config.toml
head_dim = 64
init = "normal"
init_std_o = 0.00362
init_std_up = 0.017
optimizer = "muon_variant"
beta1 = 0.95
schedule = "wsd"
decay_fraction = 0.686
batch_tokens = 262144
MLP neurons of a small language model. Each row is named by its layer, matrix (down: output weights) and neuron, and shows model dimensions 352-415. Each number is 128 + 32 x the weight over its row's rms, rounded and kept within 0 to 255.
A block is one neuron, or neurons of one layer that tend to fire together. Before each block is what it responds to, as a language model described it from the Wikipedia text at the highest values.

Description: Word pieces inside medical, disease and biology terms, such as lymph-oc-ytic, prostate cancer, ocular diseases, genome, hospitalization; also stray "gen" pieces like Genovese.
L2.down603 [104 171 156 167 109 134 127 130 136 177 109  99 126 116 118 133 135 100 172 173 163 165  85  94 121  95  83 105  95 131 144 110 153 119 143 122  64 178  84  96 144  64 147 161 127 158 127 144 175  90 100  80 182 153 145 124 103 121 162  88 137 101 171 131]
L2.down1188 [139 102 153 168 132 138 105  57  97 137  92  77 140 107 137  86 122 152  74 111  90 188  78 119  96 137 132 141 101 189 161 100 145 160 136 121 145 161 132 213 156 105 168 144 142 141 131  82 174 120 120 160  76 123  92  99 244 119 111  84 119 137 101 119]
L2.down2227 [103  67 195 116 154  36 116 129  82 143 128 171 128 103 208 172 151 136 104 151 124 105  95  90 183  85 107 168 127 143 147 127 166 142 111  95 123 110 198 111  87 117  87 103 124 105 163 109 147 143  89 108 176 153 118 147 145 101 123  59 151 141 174 121]
L2.down2544 [188  99 168 104 147 153 131  47 153 166 190  83 130 125  70 179 122  96 131 145 143 151  79 161  92 151  48 147 122 141 125 122 143 142 172 145 152 157 165  85 112 102 118  87 117  85 203 133 160 115 110 164 201 146 187 123 144 131 135  53 129 165 174 135]

Description: Main verbs in biographical text: was or is right after a name and its date parenthetical, plus served, spent and lived after a pronoun, also living and years in census stats.
L2.down998 [106 113 138 176 114  82  94 166 145 136 121 128 172 141 133 163  90 162 139 188  85 155 123 102 176  91 185 125 103 119  40  94 199 120 139  96  96 155  85 155 123 145 188 124 115 108 151 147  73 129 145 112 127  76 113 137 163 116 148 108  39 133 121 110]
L2.down1106 [122 108 117 114 116  97  90 148 108 139 126 104 122 166 183 125 125  95  93 104 138 114 100 139 134 119 103 110 105 136 144  47 150 132  79 115  85 109 145 137 167 139  67 132 117 144 133  91  86 155 119 150 145 106  59 166  60 102  91 168 148  74 121 164]
L2.down1537 [ 74 155 172  91 125 154 121 133 180 113 113 102 113 117 135 129 112  81 151  99 136 113  98 131  55 132 148 149 113 195 166 137 117 125 122 136  77  96 170 154 110 130 120 114  93 174 150 136 128 157  65 165  98 149 118 134 176 164 147 126 176 193  97 190]
L2.down1683 [ 93 104 153 153 140 167  62 120 161  79 117 100 111 109 121  98 121 160  71 109 138  95 103 122 113 151 110 144  73 156 150 122 111 188 114 188 153 124 156 139 110 117  84  54 171 129 164 164 164  87 109 126 141 137  58 190  98  34  93 155 175 123  89 109]

Description: Tokens that open a following unit: LaTeX braces like ^{ and \frac{, colons before lists, mid-sentence opening quotes, and word-initial pieces (re-, Dest, Com).
L2.down371 [ 55 143  84 123 169 140 159 122 162  90  91 118 139 138 116 138 143 164 141 150 119 156 175 128 101 160 104 135 107 127 159 117  54 148 106 179  86 164 153  81 160  72 161  99 106 155 154 179  52 108 114 124  93 107 106 140 123 163 126 132 171 120 158  68]
L2.down755 [137 109 153 156 147 163 191 118  92 200 111  83 106 107 103 148 110 112 165  99 104 100  99 136 141 149 121  74  64  82 139 146 130 151 112 133 154 137 155 129 134  50  75  75  92 161 132  84  21 146 134  76 143 117 138 155 100 147 129 116 130  77 145 157]
L2.down1141 [126 125  57 140 120 111 122  96 114  86 190 139 116 171 153  61 146 103 139 135  90 167 172 115 136 132 144 163 109 160 152 129 109 125  79 115 129 127 135 161 106 177  58 151  95 111 104 157 127 127 106 146 142 136 148 136  97 115 135 141 153 116 173  53]
L2.down2143 [ 95 116  73 134 118 192 188 165 124 178  95  95 174 112 159  82 184 132 152 139 131 107  62 134 205 153 100 118  80 109 107 173 154 123 104 132 131 121 118 114 151 105 156 120 105  98 134 149  90 162 101 119 122  94 114 176 117 124 135 108 214 145 165 124]

Description: Numbers, adjectives and word pieces inside noun phrases describing body parts or object features, e.g. 10-11 grooves, curved legs, broken nose.
L8.down426 [100 152 178 114 100 127 121 140 156  98 163  96  96 165  42 141 158 189 138 161 110 110 141 124  97 174 103 165 102 103 154 107  89 182 155 122 152 102 124 208 139 139 142 129 143 182 151 159 130 157 176 120  99 140 177 136 180 125 131 149 150 141 140  85]
L8.down1169 [133 135  72  86 185 118 129  84  78 139 123  41 168 120 167 125 103 182 116 101  73 147  80 161 136 146 134 117  90 113 123  77 218 109 112 135  72 116 124 165 151 169  89  78 127 113 103 118 143 108 126  97  96 122 146 170 179  84  98  87 158 138 110 112]
L8.down1285 [ 81 171 171 125 185 184 131  89  89 162 112 136 129 142 172 126 117 134 158 148  90 108 121 130 160 134 159 137 146 137 170 163 151  98 120 134 158 120  99 121 171  89 111 110 127  76 125 137 131 166 134  44 126  91  94 111 141 131 119 160 142 195  85  68]
L8.down1333 [ 76 107 104 163  32 116  91  73 173 199 211 121 127 148 158 104 134 137 144 131 162 152 171 168 130  90 129 108  81 120 144 118 108 141 154 158 113 112 127 182  97 192  96 140 126  94 121  94  92  75 156 135 119  71 116 131 167 141 135  94 173  95 112 140]
L8.down1371 [132 139 133  97 129  74 145 127  84 118 118 171 134 149 194 133  84 143 131 123  63 141 163 146 129 139 119 162 138 146 119 129 111 111 110 138 169 205 132  88 146 105 180 130 139 131  69 116 147 117  84  87 149 132  53 126 156  97 138 136 158  86 144  87]
L8.down1524 [ 78 151  95 112 131 151 169 114 104 130  97 140 136  97 157  67  80  91 141 183  86 147 157 154 137  65  70  53 121 150 144 133  91 136 113 149 119 119 131  70 141 130 134 154  96 117 127 123 156 138  63 114 101 156 138 119 150 114 150 123 114 128 140  70]
L8.down1923 [120 166 191 140 126 109  94  48 172 128 107 132 117 174 129  72 127  85 135 149 103  72 121 142 138  78 140 107 107 107 129 163  29  98 126 172 118 146 147 107  67 135 119  77 133 117 154  80 144 103 153 127 122 114 121 140 100 116 125 100 165 123 139 167]
L8.down2077 [151 104 139  93 150 129 115 140 123  85 158 158 112 198  97 138 151  63 131 153 138 127  94 122 174 137 135 130 125 125 132  81 234 109 138 140 150 114  98  93 120 151  97 126 168 160 135 128 144 154  74 119 148 152 136  88 138  82 156 135 152 125 132 130]

Description: Word-initial fragments such as T, t, h, An that begin a split word (tear, Tiny, hunting), plus career verbs in biographies (served, played, participated).
L8.down186 [128 102 134 136 112 136 114 159  89 153 136  94 161 216 121  51 133  60 160 153 163 148 100 156 159 127 145 133 138 197 160 123 110 183 127 156 155 147  87 130 151 132  56 143 181 147 159 119 136 198 184 142 126 156 124 109  88 126  81 111 142 189 119  87]
L8.down187 [ 96 165 215 169 121  26 106 114  96  95  83 117  65 168 181  87 125 181  98  76 210 116 116 158  73 124 102 141 171  97 195 111  98 129 101 112  68 145  92 100 114 115 132 102  87 129  98 109 141 103 163 106 144  92 148 161 118 142 132 107 159 133 147 127]
L8.down631 [ 94 115 105 150 131 118 127 150  87 141  94 174  87 163  98 124 128 137 129 131 185 132 146 120 171 122  99 141  83 153 113 135 154 128 108 134 120 126 112 172  98  23 127 107  50 111 144 102 161 124  78 137 183 183 117 132 195  98 150 164 162 143  69 151]
L8.down670 [133 150 102  98  83 141  97  74  92  88 184 126  92  95 144 181 159 121  75 148 146 104  97 127 162  90 170 158 152 120 239  93 147  93 150 132  92 155 133 136 141 115 126 150  85 128 138 136 158 112 132 188  96 118 210 123  91 145 146  96 127 119 122 131]
L8.down1345 [113 148 109  87 140 148 155 128 210 175 130 134 108 157 162 153 132 123 163 139 128 182 158 135 139 155 104 139 123 170 167 114  54 187 115 125 128 105 140 139 105  96 135  85 148 107 208  71  65 106  99 126 107 125 182 109 101 136  97 152 102 184 132 122]
L8.down1872 [151 125 151 156  78  80 136 103  83 125  78 134 100 128  92  97 141 183  75 146 120 132 176 131 182 130 148 164 134  67 130 145  68 105 157 166 118  94 118 128 154 137  95 110 119  31 123 104  92 140 168 214 189 174 113 130 141 131 130 118 158 145  90  54]
L8.down2091 [117  98 139 148  69 128  88 103 120 154 146  72 149  94 153 124 112 126  82 127 116 118 194 107  87  97  51 182 141 134 164  63 159 145 143 163 131  91 124 156 132 101 104 159 141 127 130  75 101 123 137  89 146 160 144 105 113  72 108  80 121 152 106 154]
L8.down2371 [153 131 129  91 122 133 129 137 158 128 107 120 113  58  78 169 130  27 151 135 105  81 167  95 101 108 146 159 154 130  88 109  98 167 140 146 162 130 149 125  47 116 123 128 115 124 148 128 140 123  87 107 127 148 104 159 151 124 139 142 176 119 130 146]

Description: Articles, prepositions and word-pieces leading into a body part or spot on an object, e.g. "on the left", "broken nose", "(right)".
L7.down577 [ 77 100 113  86 133 113 143  66 178 101 164  62 167 123 139 128 101  91  73 160 169 127 116 115 104 161 112 128 117 142 160 120 135 140 120 124 113 138 150 182 141 133 149 138 174 109 123 141 142 128  73 119 118  95 176 166 108 112 139 140 164 159 144 128]
L7.down1555 [152 113 167 101 105  91 138  92 133 118 170  97 114 108 217 105 171 154 117  93 123  96  82 117 123 132 164 146 150 108 127 128 192 119 103 173 134 121  99 149  89 197 112 141 142 135 126 105 152 171 110 114 127 129  80 134 115 108 131 137 166 183 105 126]

Description: Fires on a word-initial capital T opening a name or proper noun, as in TNT, Tiny Desk, Troma, Tasmanian; weaker on "the" after prepositions and other capitals.
L7.down34 [ 81 135 139 140 163 125 149 102 141  95 168 154 148 121  76 144 122 124  68 113 128 164 131 130 103  44 134 135 154  98 144 145 201 130 168 166 106 195 106 159 153 152  81 119  89 121 128 114 181 115 140 110 131 174 152 139 172  60 144  95  72 142 171 156]
L7.down663 [ 95 110  69 118 161 215 166 118 151 156 102 163  71 159 125  95 154 166 140 121 103 144 147 106 134  97 126 180 140 177 137 167 112 133 156 106 130 144 146 136 105 146 126 128 112 146 133 133 142 193 146 117 153  68  82 114 143 163 139 135 109 117 128  78]

Description: Opening quotation marks, parentheses or dashes placed mid-sentence before a quoted word, aside or clarification, e.g. was "popped", retirement (unless…, treatment—no matter.
L8.down639 [143 118 173 115 118 157 169 128 132  47 120 119  26  53 109 110 123 140 110 117  91 161  93 121  96  82 110 109 148 101 165  31  54 127 103 125 172 149 161 131  98 103 159 158 116 126 106 147 190  63 124 104 110 130 117 149 110 107  92 173 139 115  93 127]
L8.down719 [160 118 171  34 130 178 119  73 120 112 151 155 147 115 142 187 133 110 140 153 151  86 126 108 172 115 129 110 136 132 156 156  71 161 118 104 125  74  99 102 116  97 157  92  36 127 141 178 137 179 177  85 101 151 151 143 125  82 109 151 192 110 129 172]
L8.down800 [128 134  88 117 105 141  92  90 134  84 152 111 145 136 159  93 134 123 123 114 127  85 176 114 137 161 166 146 160 170  99  93  97 145 136 185 107 129 132 126 146 144 158  66 128 142 153 128  99 169 130 118 133  92 139  97 100 115  89  73 172 118 163 128]
L8.down1047 [ 84  96 179 133 104 133  98 182 118  76 145  72 187  89 107 110 166 167  80  76 149  59 147 143 115 109 125 126 135 133 103  49 114  64  69 120 196 144 118  70 140 145 158 153 159 118  80  63 129 136 134 146 119 107 119 173 113  75  62 135  99 158 138 117]
L8.down1690 [129 143 101  72 159 112 118 156 143 162  97 173 132  92  82 142 113 177 115  58  91 153  36 127 162  92 165  58 133 126 138 129  32 174 123  73 114 124 101 112 183 102  95 131 164  79 137 125  90  65 131 118 151 136 117 113 120 219 121 152  94 125 116 155]
L8.down1874 [121 119 140 126 132  94 157 141 130 137 140 124 138 114 147 123 161 157 120 124 116 109 122 195 117 172 187 130  49 130 147  69 186 152 148 185 121 160 114 127 199 137 164 103  72 146 140 106  61 137 148 129 137 168  96 112 130 133 147  74 163 184 130 153]
L8.down2502 [112 121 145 122 105 129 199 117 127 122 125 186 159 111 125 166 124 107 103 123 113  74 142 119 152 177 145 137 123 161  96  96 255 102  90 154 198 148 121 139  86 128 112  75 166 172  98 127 123 119 158 141 122 100 110 120  78  85 165 124 128 125 137 139]
L8.down2683 [118 142  94 130 127  97 118 107 128 109 144 127 161 135 161  83 142 168 151 138 118  88  77 132 125 199  90 114 171  95 128  81  58 106 111 163  97 120 120  98 171  84 106  94 128 105  91 124 127 126 162 129 139 120 111 130 131 128 144 132  97 198 126 177]